Part of a small language model's weights: 6 heads of 128 (3 for keys and values), 129M parameters.
MLP neurons of a small language model. Each row is named by its layer, matrix (down: output weights) and neuron, and shows model dimensions 288-351. Each number is 200 + 30 x the weight over its row's rms, rounded and kept within 0 to 999.
A block is one neuron, or neurons of one layer that tend to fire together. After each block is what it responds to, as a language model described it from the Wikipedia text at the highest values.

L2.down124,181,182,224,211,175,171,224,207,155,232,189,194,149,225,187,159,179,234,195,195,180,202,208,219,183,286,248,160,188,165,236,228,214,227,170,233,209,256,195,180,175,228,196,243,254,190,216,227,236,237,190,201,215,249,197,161,183,181,169,212,198,175,225,280
L2.down146,228,197,221,153,262,250,200,160,141,223,199,185,246,191,176,255,253,172,203,185,208,178,170,172,210,220,233,174,167,184,215,256,236,187,187,206,167,181,226,220,237,205,178,169,201,198,171,240,228,179,240,237,247,142,215,231,202,210,201,235,258,182,174,241
L2.down643,196,218,215,204,207,164,238,183,216,211,227,206,243,232,242,140,223,182,203,181,194,164,143,160,199,188,186,204,219,220,200,202,190,270,186,206,232,261,208,172,260,234,141,121,208,200,233,197,202,189,249,190,202,199,143,181,248,196,223,204,233,216,211,240
L2.down685,170,169,219,180,215,241,228,204,151,206,183,207,242,188,143,207,155,209,229,251,195,233,137,167,226,209,152,194,205,210,220,181,217,191,208,166,154,265,202,236,186,191,203,178,195,170,203,211,209,172,138,206,188,203,151,214,167,232,224,260,186,198,218,216
L2.down711,195,228,248,184,220,145,150,205,188,192,232,184,190,228,213,245,188,165,203,223,233,233,172,157,173,198,224,194,189,223,246,233,207,185,243,183,239,163,237,179,153,163,178,132,175,184,203,199,165,249,230,175,209,199,135,181,213,221,224,175,242,216,193,274
L2.down847,191,219,219,200,184,163,187,126,234,192,187,211,202,156,267,223,178,178,190,215,158,153,174,157,154,174,182,144,229,186,219,161,180,240,188,230,173,225,232,237,186,202,196,195,211,203,188,182,238,256,250,181,223,162,228,224,170,169,186,250,236,173,172,184
L2.down1158,230,230,148,205,216,235,206,253,224,208,196,196,231,192,185,195,237,183,195,186,216,193,184,203,201,267,213,208,158,188,185,187,223,157,191,228,188,233,157,229,165,220,214,194,194,240,171,175,226,207,258,241,207,254,156,191,242,174,189,191,209,134,246,169
L2.down1266,223,172,237,211,226,216,227,155,151,209,239,216,257,210,128,244,243,218,179,196,188,236,174,180,171,173,199,180,171,201,232,197,203,163,217,239,157,166,230,233,248,234,195,168,201,160,207,223,211,203,212,209,254,160,183,231,193,227,185,250,222,188,204,183
L2.down1294,209,199,174,236,203,245,205,197,169,230,192,202,189,169,196,223,206,234,136,185,182,228,196,181,202,212,207,150,189,195,159,192,184,200,201,197,156,154,271,216,203,204,198,183,179,204,183,198,228,207,231,189,229,186,150,214,250,182,168,173,226,168,235,182
L2.down1826,181,167,232,189,204,224,217,241,204,228,171,207,208,180,174,237,218,161,177,205,223,165,203,165,147,191,188,194,197,204,199,234,190,202,251,231,170,278,179,273,179,248,182,155,162,232,158,195,191,207,198,224,221,230,225,224,226,226,196,246,191,166,206,201
L2.down2044,157,208,266,164,264,172,199,150,212,284,184,188,213,216,246,158,209,180,254,230,213,206,238,252,160,191,214,247,183,225,207,219,179,212,222,219,189,189,217,167,231,196,196,221,253,191,222,205,180,163,184,246,210,205,187,207,174,205,246,211,179,220,170,232
L2.down2249,248,195,176,181,224,233,190,182,151,187,229,176,237,157,211,209,238,170,147,191,213,181,108,212,220,217,209,212,167,195,194,207,217,160,232,235,161,137,261,187,230,218,206,188,196,210,188,223,241,184,215,207,234,168,234,201,170,210,198,229,242,145,213,217
L2.down2607,238,264,164,201,197,188,233,215,201,181,242,231,195,205,220,216,175,246,211,241,209,212,185,173,164,225,245,229,167,223,231,205,199,189,197,173,176,197,271,232,217,227,225,153,212,187,230,212,207,209,170,193,212,161,163,242,123,217,198,191,205,227,195,227
L2.down2630,240,212,159,244,215,219,182,202,219,199,194,163,208,152,158,220,157,202,190,273,241,169,218,193,226,189,182,169,240,194,215,211,167,152,181,165,166,259,198,248,192,201,194,207,223,231,167,245,216,203,211,202,217,182,201,199,168,173,211,221,241,184,157,171
L2.down2642,225,185,195,180,229,191,188,243,116,151,253,192,190,208,138,182,204,175,192,186,195,153,115,262,145,210,238,207,202,197,201,189,218,211,180,204,192,207,174,220,169,197,151,184,195,178,216,191,191,212,202,144,203,155,235,181,183,173,175,222,208,158,219,187
L2.down2724,200,164,209,200,231,214,177,183,165,256,210,207,180,201,215,190,224,181,148,165,248,153,170,210,241,179,237,211,211,171,178,214,198,167,211,254,190,197,226,196,226,214,179,218,171,218,189,203,238,193,229,222,186,174,213,181,196,177,217,203,239,190,196,227
Responds to: Second word-piece fragments

L3.down928,185,216,206,186,185,203,195,246,193,225,209,204,204,239,213,151,216,196,182,175,240,258,206,177,191,202,262,223,183,209,167,192,158,230,248,171,273,156,183,216,164,219,196,207,215,153,174,219,204,181,209,186,223,222,223,169,264,182,200,220,185,156,243,212
L3.down1140,209,208,169,177,160,168,203,195,228,207,118,188,225,210,216,190,182,228,214,191,222,218,281,199,194,177,197,220,207,202,181,254,182,219,214,148,265,258,163,227,150,220,165,233,223,209,183,195,266,173,204,183,199,201,176,185,242,228,129,244,183,191,206,192
L3.down1661,221,230,175,228,256,266,266,190,235,175,195,251,262,198,249,198,183,183,193,178,249,165,219,217,160,157,171,181,221,190,197,206,188,195,166,156,207,163,189,162,206,240,166,185,165,143,135,236,245,241,183,197,232,207,185,228,201,207,240,228,205,219,160,266
L3.down1735,202,201,248,244,171,195,193,115,143,194,229,215,216,176,199,216,177,239,214,152,194,246,219,229,162,166,211,170,101,244,136,212,230,193,218,196,190,208,187,181,164,200,201,228,149,160,210,189,143,220,220,173,230,206,161,190,203,250,188,238,194,202,218,181
Responds to: Comparative and degree words

L2.down44,146,230,232,204,241,204,201,156,244,191,220,199,218,173,226,175,187,192,203,185,206,153,237,149,190,205,200,192,231,213,224,171,252,199,212,219,179,178,174,218,199,197,240,212,220,198,244,205,156,209,183,229,179,205,195,183,274,142,238,220,199,161,186,204
L2.down51,224,142,260,151,183,182,222,184,207,162,214,217,219,215,218,182,205,227,213,213,205,211,180,156,263,203,245,207,206,239,223,171,169,254,190,182,231,205,153,175,242,179,217,193,196,161,203,194,232,228,197,181,221,242,199,183,185,206,210,193,163,140,265,194
L2.down139,180,212,188,220,206,205,206,245,195,259,153,131,175,157,221,180,201,167,140,227,150,184,186,158,239,204,211,186,177,195,174,178,217,194,280,237,197,183,182,158,157,194,207,246,147,206,173,206,245,190,213,207,221,131,208,204,224,213,239,239,156,210,248,216
L2.down299,178,199,154,148,197,217,212,138,232,182,245,232,191,188,182,207,181,209,215,191,188,194,190,207,187,182,245,225,205,178,169,204,179,215,187,165,216,225,175,183,172,189,240,182,196,184,187,216,188,213,140,211,190,221,211,183,209,168,160,215,230,231,179,187
L2.down317,206,166,168,262,251,193,170,193,235,204,214,212,197,160,224,153,245,177,219,176,235,174,211,154,145,176,185,232,183,172,192,187,175,208,166,143,172,179,215,192,153,191,228,229,200,199,194,216,202,181,146,207,234,248,194,225,212,204,222,163,162,210,219,176
L2.down501,183,177,207,192,136,204,177,162,213,212,210,187,191,230,222,231,155,190,172,211,187,192,178,200,215,150,198,187,174,237,175,173,228,197,238,156,206,144,251,184,157,210,178,214,191,201,236,136,202,193,189,214,169,231,142,198,262,201,241,216,183,213,159,243
L2.down631,200,167,205,198,203,176,220,177,211,230,238,201,208,192,161,237,201,209,153,198,189,191,216,232,209,185,220,215,208,195,180,209,154,208,169,149,233,198,196,180,191,183,173,206,230,165,206,250,186,163,117,214,219,260,167,213,221,230,185,195,215,183,214,231
L2.down770,280,213,192,216,181,174,203,183,180,197,161,233,229,226,202,186,241,164,180,165,200,183,155,145,174,189,216,211,216,212,226,190,203,198,213,184,216,221,197,201,126,169,185,184,173,210,177,213,127,258,220,196,156,128,221,175,221,223,200,227,178,178,202,184
L2.down987,197,199,216,227,142,189,192,190,181,250,246,200,242,236,152,231,213,195,185,168,164,199,187,179,174,234,281,153,247,173,233,223,170,204,150,218,196,147,251,191,223,200,231,186,202,193,193,186,155,204,244,168,213,182,162,190,180,206,182,166,204,195,190,251
L2.down1330,201,192,191,242,169,197,188,190,182,210,167,205,216,219,187,212,200,216,191,198,203,233,235,255,227,200,199,211,192,188,176,215,170,260,202,185,152,156,186,194,254,180,195,245,181,204,165,220,197,184,228,169,195,214,159,189,196,214,199,247,207,204,219,168
L2.down1416,237,168,229,228,160,178,148,187,155,191,234,214,234,209,235,233,206,182,195,203,144,201,244,222,223,152,180,221,184,191,225,206,185,170,197,196,189,202,212,201,185,205,190,214,217,181,212,211,189,241,216,178,191,175,221,148,169,182,223,205,178,168,229,264
L2.down1664,236,199,188,205,164,194,238,173,218,169,183,207,192,200,196,244,167,134,187,202,214,186,262,232,245,138,219,246,202,231,191,247,240,232,207,217,219,181,190,204,203,218,169,189,255,165,189,235,211,210,163,245,187,213,194,179,205,208,216,189,199,194,169,200
L2.down2119,225,247,222,205,170,173,202,193,207,218,189,179,126,216,214,212,196,192,192,226,164,213,203,192,154,230,209,189,164,170,204,198,213,174,194,219,220,214,177,241,142,205,251,229,207,150,188,242,216,247,205,182,180,183,261,198,195,205,236,181,182,224,210,246
L2.down2692,214,220,272,185,169,210,221,165,215,193,198,198,277,173,220,239,221,208,130,187,247,172,180,153,200,213,209,196,171,161,199,217,176,179,197,173,220,204,236,224,161,185,205,201,190,225,209,181,220,141,203,207,207,175,191,213,178,226,174,210,220,162,194,208
L2.down2802,176,273,173,236,193,180,239,208,183,205,208,164,258,214,210,179,251,200,248,203,206,191,208,206,220,135,168,184,109,199,197,197,136,180,176,222,173,184,204,171,175,230,239,221,188,180,207,187,171,220,175,239,217,201,150,220,203,211,239,208,179,211,201,212
L2.down2892,204,203,157,205,169,190,214,219,193,197,188,219,231,202,158,233,181,148,187,175,159,191,269,243,169,191,176,216,264,212,188,193,214,227,200,170,173,204,213,212,223,206,226,166,204,206,210,174,176,163,139,240,179,228,185,216,206,247,188,150,241,196,178,235
Responds to: Relative position and degree words

L2.down161,203,221,159,169,192,212,174,146,208,215,183,212,210,160,156,194,179,211,237,180,246,177,212,193,186,197,235,207,185,167,230,242,152,222,267,236,207,213,177,189,262,180,198,198,164,191,134,230,167,170,179,239,174,159,234,258,199,261,140,181,221,162,229,216
L2.down216,204,194,154,161,186,236,207,233,168,241,263,233,203,198,196,223,230,224,182,193,207,211,237,204,222,186,249,213,215,192,165,219,203,222,181,115,239,144,203,200,201,162,180,172,205,186,190,230,143,190,142,181,228,205,145,175,196,263,209,184,144,117,182,185
L2.down281,176,214,221,192,148,246,177,197,166,198,207,233,192,216,238,161,155,275,244,231,213,216,177,221,206,191,179,220,239,222,204,149,195,209,279,190,123,172,200,162,198,178,245,194,213,187,129,216,203,259,167,154,173,190,243,154,175,234,230,217,168,174,227,176
L2.down307,160,183,198,235,160,168,149,272,153,219,206,183,173,151,229,201,209,159,140,207,195,215,189,240,188,190,143,248,224,201,235,183,169,216,181,124,175,228,227,168,186,250,241,219,235,172,220,249,263,219,157,214,223,166,173,133,206,224,183,261,209,208,193,160
L2.down345,148,205,188,234,186,216,186,195,216,174,256,195,173,175,160,208,208,157,252,194,168,202,181,149,232,197,144,219,174,206,211,184,214,198,211,192,171,203,119,202,195,209,175,156,186,222,187,186,115,265,205,246,199,161,171,252,175,200,203,210,167,148,180,190
L2.down385,233,198,247,160,198,183,234,202,249,207,170,233,227,163,219,229,199,195,185,236,188,218,221,239,203,203,141,216,273,224,166,183,170,282,181,176,169,174,197,210,163,211,209,257,174,214,260,187,201,225,178,225,214,214,166,220,244,252,173,205,207,221,177,192
L2.down668,203,179,161,238,188,195,246,142,208,121,170,198,176,201,179,216,247,181,223,220,202,150,156,220,201,220,223,203,193,171,191,225,210,188,187,173,210,257,219,234,250,201,236,216,139,249,233,193,239,222,248,270,205,190,212,206,196,166,178,205,162,185,243,218
L2.down705,201,220,172,175,193,203,198,191,182,196,223,207,215,154,234,175,214,149,190,156,139,172,203,248,235,224,179,203,207,153,211,215,144,235,211,200,157,251,218,170,235,219,160,194,185,223,211,227,206,281,225,220,181,143,186,170,196,143,224,187,163,164,233,177
L2.down735,175,209,185,217,148,172,164,194,245,204,212,190,210,161,144,192,171,182,236,205,153,210,144,197,190,268,117,178,218,190,205,185,219,224,181,204,178,193,169,216,199,245,206,235,156,228,230,141,216,209,187,228,174,260,206,217,195,256,237,209,158,235,218,222
L2.down905,186,174,208,232,178,149,228,204,172,176,189,146,233,179,189,184,165,183,259,207,209,224,170,194,257,226,176,206,179,220,193,203,177,139,217,192,151,205,237,186,173,213,189,215,219,239,170,231,247,168,244,180,217,203,234,191,221,227,196,167,200,182,196,235
L2.down933,172,150,201,189,260,195,185,146,212,203,181,178,142,235,225,273,202,214,156,237,205,188,174,191,176,170,181,226,211,228,161,245,184,204,204,134,137,174,162,138,195,172,215,212,186,197,233,207,193,253,211,142,216,280,161,194,235,190,184,228,227,207,170,240
L2.down1024,159,188,140,197,230,215,213,230,160,219,210,182,190,223,226,213,186,190,256,169,224,200,194,206,183,128,192,224,191,209,215,233,228,241,137,194,157,171,176,213,189,183,235,174,203,212,260,160,194,246,176,183,212,196,217,196,111,173,155,223,201,243,229,213
L2.down1581,193,162,165,204,192,178,220,213,201,185,128,173,190,164,171,227,158,197,203,151,182,165,208,225,210,179,152,244,218,227,162,184,222,234,205,239,169,236,213,221,208,160,237,164,207,154,207,200,193,290,142,229,212,253,231,232,169,210,211,182,158,177,207,232
L2.down1869,210,261,142,199,174,194,199,252,162,157,175,202,207,161,200,144,231,227,150,211,192,141,179,185,194,186,142,207,166,183,176,198,177,209,205,189,160,213,246,214,152,180,183,209,197,188,268,234,244,211,167,219,154,212,209,164,234,223,219,207,175,215,184,170
L2.down2577,197,233,189,212,202,226,164,224,219,179,219,171,231,218,231,193,211,210,195,198,171,227,213,114,156,206,208,188,228,153,199,203,161,172,171,197,167,204,204,195,204,201,168,174,198,178,171,216,208,214,202,187,207,165,174,185,209,220,229,206,194,183,205,162
L2.down2819,180,184,211,226,189,184,180,176,238,251,198,159,171,210,197,199,194,227,176,223,174,164,156,195,168,194,174,165,213,214,165,263,233,300,193,178,218,241,209,206,222,144,237,208,212,165,245,170,195,145,155,174,221,196,227,162,188,249,220,192,197,131,223,166
Responds to: Sports league and division names

L8.down2725,205,167,213,234,174,164,185,206,225,231,163,210,253,245,205,209,251,180,241,148,233,214,198,267,206,248,204,182,212,230,182,173,189,187,165,202,229,195,239,188,187,198,199,237,229,219,170,217,149,154,165,188,190,205,192,236,220,205,241,166,169,171,208,170
Responds to: Mid-word fragments

L3.down576,179,203,240,203,177,216,263,219,168,186,170,205,149,196,225,217,202,158,216,218,152,173,231,227,237,198,261,199,160,165,173,205,271,204,212,214,178,174,168,213,215,229,221,234,224,215,199,178,214,191,209,191,203,176,229,151,233,157,183,155,210,234,223,178
L3.down1843,177,231,207,156,207,184,226,152,166,221,198,175,216,182,207,179,228,213,185,212,207,183,201,184,186,227,165,177,209,188,191,222,214,176,247,242,186,175,226,253,198,197,212,174,206,189,221,167,174,163,189,231,202,187,160,177,183,203,160,186,233,169,205,178
L3.down2539,155,139,219,200,178,213,201,148,199,207,160,155,181,244,174,163,222,245,189,228,181,190,177,165,253,260,198,204,224,197,233,197,197,184,153,203,207,269,203,192,215,204,172,202,239,191,184,181,165,188,202,209,172,216,214,189,160,172,244,178,212,159,182,205
L3.down2987,173,184,165,186,167,191,214,214,178,203,240,215,202,211,262,205,214,199,188,226,183,247,239,208,172,135,257,193,166,205,174,215,243,216,192,219,191,211,234,191,178,156,218,253,213,206,233,158,166,183,192,197,185,175,181,142,206,198,245,172,193,229,212,201
Responds to: Sports team name endings

L3.down963,195,146,198,219,157,150,160,176,199,202,202,235,193,187,184,196,234,262,179,200,192,194,217,222,161,205,155,220,162,202,212,232,194,186,197,185,190,281,201,228,203,193,229,123,162,184,241,195,195,194,196,198,201,215,206,211,196,234,183,175,165,220,224,229
L3.down1113,176,224,211,189,223,229,258,227,217,264,204,197,196,209,196,247,195,205,153,221,197,262,167,225,257,260,216,199,176,154,194,165,181,210,194,171,155,198,197,205,198,185,227,225,144,182,160,185,165,202,195,179,225,194,160,186,233,213,217,247,187,174,221,184
L3.down1228,200,177,207,235,179,204,172,176,197,263,196,204,229,199,135,171,203,176,161,163,177,191,219,209,185,172,194,281,200,280,197,248,219,189,205,214,219,213,190,209,257,176,160,198,191,224,183,218,202,161,186,230,169,199,198,207,205,241,175,216,235,246,238,170
L3.down2829,226,201,186,242,222,141,209,209,165,168,191,193,227,222,203,168,234,220,212,147,218,167,183,225,169,208,202,210,157,157,188,160,209,196,212,201,248,233,260,245,224,221,211,213,244,216,202,217,213,152,218,189,249,153,178,181,178,192,158,210,249,203,196,206
Responds to: Post-capital-letter word piece

L8.down2740,227,221,214,229,201,232,263,150,218,143,138,185,239,201,224,261,199,209,201,248,223,261,148,198,181,207,195,275,208,204,209,193,224,206,219,203,168,203,137,210,223,162,238,172,190,136,206,135,194,206,223,224,189,261,211,186,177,189,242,179,144,158,285,212
Responds to: Positional and comparative modifiers

L2.down35,258,224,228,186,257,241,167,146,271,235,169,226,190,163,240,197,192,252,210,194,183,176,204,198,246,187,207,178,192,221,178,192,178,157,196,194,219,189,152,215,236,165,133,162,218,242,176,229,206,231,236,183,240,215,203,226,191,168,188,215,168,163,197,133
L2.down58,234,164,220,231,178,245,240,203,176,218,178,178,232,191,198,198,224,246,243,248,193,233,211,209,190,241,243,209,147,197,163,223,174,202,206,195,179,191,153,229,191,198,220,240,172,193,198,182,208,158,262,193,248,169,218,164,196,249,184,175,182,146,138,203
L2.down418,191,241,196,165,271,181,231,260,183,189,189,235,183,237,233,165,200,201,190,199,210,194,200,197,183,244,186,236,198,233,232,205,184,162,252,180,184,194,196,190,273,188,190,189,192,226,169,212,222,219,193,175,239,214,200,237,194,230,258,175,211,225,203,186
L2.down457,190,184,219,174,207,200,239,231,161,233,241,194,237,181,215,183,214,156,168,202,203,225,182,219,201,219,168,216,155,197,165,195,176,169,208,214,183,247,237,187,210,222,221,147,236,178,155,195,273,127,261,199,218,171,241,217,202,164,163,199,220,205,230,210
L2.down461,217,205,199,209,222,219,190,193,178,191,181,210,225,166,237,182,199,222,159,219,195,179,251,203,169,206,159,238,228,239,218,193,222,226,229,178,206,192,171,128,185,234,238,200,209,226,220,204,227,192,208,213,208,204,189,236,201,213,205,254,169,207,194,211
L2.down782,187,233,242,232,171,173,218,215,137,219,177,216,248,178,207,180,146,197,187,192,222,225,175,222,185,192,206,187,167,183,200,223,208,221,116,242,212,210,205,223,209,239,187,194,262,198,180,193,219,145,218,221,230,183,199,204,159,258,163,193,182,207,167,140
L2.down820,195,212,214,212,194,215,198,153,135,234,199,199,224,207,197,181,181,166,199,184,263,188,209,210,222,231,162,194,187,212,185,205,147,173,222,222,214,256,225,181,187,225,182,142,188,161,205,199,160,204,208,157,204,167,169,217,180,149,115,203,209,246,186,237
L2.down964,188,210,145,172,262,214,170,189,238,204,239,221,219,211,203,150,220,168,221,140,227,150,196,178,170,167,223,222,206,189,173,206,227,170,225,195,188,180,231,196,259,222,176,199,209,216,178,191,245,158,190,211,213,201,230,158,201,181,172,182,209,157,179,148
L2.down1123,187,219,200,201,196,173,252,220,190,186,238,172,156,223,188,199,223,257,199,218,190,217,176,214,220,194,188,222,184,176,216,312,236,206,230,159,211,209,257,136,211,239,249,213,215,224,199,174,186,211,198,185,194,223,210,208,201,253,187,213,170,182,145,219
L2.down1496,197,235,262,151,203,154,280,233,121,178,136,200,226,274,220,237,202,227,178,135,192,177,254,191,179,210,194,224,196,139,213,211,200,188,212,188,178,211,187,176,187,195,171,180,233,218,191,207,190,220,166,184,232,211,186,181,168,229,152,185,192,214,163,217
L2.down1531,203,203,205,167,226,210,149,187,217,154,184,177,210,170,183,169,214,235,183,189,227,174,134,200,193,182,124,180,206,223,204,192,262,184,198,189,205,167,202,202,224,206,197,228,208,222,232,224,269,151,159,203,216,226,218,124,218,215,225,201,161,136,207,225
L2.down1605,166,212,220,196,238,209,198,170,206,214,181,234,228,221,238,187,160,200,203,167,185,134,234,253,184,231,209,205,183,131,212,220,188,177,185,202,186,236,193,232,221,280,174,203,191,204,177,233,194,180,209,219,200,260,208,159,210,239,179,207,206,207,169,204
L2.down2045,157,190,215,264,173,148,182,216,216,198,190,199,153,241,214,233,167,219,282,195,188,197,194,188,178,183,152,163,220,186,195,179,212,154,172,219,222,179,169,232,265,187,235,133,180,174,186,238,215,225,134,221,210,231,199,216,202,161,247,202,205,163,198,201
L2.down2124,206,191,202,207,211,181,245,162,148,214,208,148,186,277,222,216,167,191,191,198,195,210,224,205,200,182,212,198,196,168,138,248,222,155,210,191,160,201,206,207,180,239,278,203,180,194,237,204,181,240,220,217,226,226,189,182,212,204,226,176,198,203,216,226
L2.down2295,173,189,152,215,231,229,184,227,226,216,227,229,253,189,195,181,200,252,221,206,200,195,193,247,185,202,201,163,201,201,256,188,249,234,132,226,148,183,158,214,223,247,218,199,166,161,192,195,224,185,188,195,196,244,242,172,217,172,220,197,205,192,194,180
L2.down2483,245,183,174,209,236,236,160,168,177,202,192,209,216,213,205,201,173,146,231,219,255,177,189,188,189,174,236,141,208,175,150,175,194,197,173,226,197,254,198,171,205,211,187,228,254,210,206,215,221,178,214,213,217,172,213,202,210,237,185,200,222,185,163,223
Responds to: Word-initial G fragment

L8.down1549,221,220,222,225,227,205,138,187,206,241,204,213,212,227,217,192,204,175,194,161,225,188,259,222,216,190,179,182,148,159,221,209,214,209,194,173,248,160,216,165,219,226,217,235,191,192,217,193,212,198,241,181,207,230,161,202,239,195,192,183,211,175,168,223
Responds to: Start of proper names

L3.down1180,148,220,170,199,202,183,191,184,206,227,175,146,214,193,237,208,194,238,169,225,203,211,241,251,162,211,182,230,191,285,234,185,245,232,169,222,198,258,226,223,235,187,167,253,174,167,187,156,180,168,192,173,206,231,193,201,214,190,203,220,216,179,237,186
L3.down1652,221,193,233,236,161,248,207,239,235,236,151,229,228,244,193,233,191,175,140,165,156,198,193,219,246,125,220,132,127,217,202,192,176,262,199,169,194,216,218,123,204,227,186,213,183,236,174,221,179,205,210,182,202,229,215,182,233,270,178,172,194,199,197,205
L3.down2325,153,243,211,235,215,191,210,195,232,136,163,172,170,215,249,214,194,230,231,215,166,150,214,193,196,169,192,229,248,218,167,176,198,196,155,154,187,197,176,156,218,234,191,165,226,235,174,171,179,279,174,215,208,167,177,172,156,248,167,190,173,191,199,166
L3.down2343,215,149,177,204,211,222,191,164,211,220,224,206,230,202,180,204,125,204,197,237,144,250,253,216,161,127,184,237,242,210,202,186,213,273,190,188,225,211,177,184,205,211,186,198,185,219,175,257,195,193,155,243,255,223,211,234,225,167,195,227,198,197,177,218
Responds to: Word-initial split letter G

L8.down3008,234,188,114,167,173,206,187,211,196,221,195,241,222,176,228,216,204,228,208,213,160,206,184,224,173,185,199,212,197,205,168,197,197,211,172,197,146,203,198,174,163,242,234,171,257,195,257,226,228,230,192,228,185,205,222,117,209,222,189,192,201,184,226,210
Responds to: Competition stage and placing terms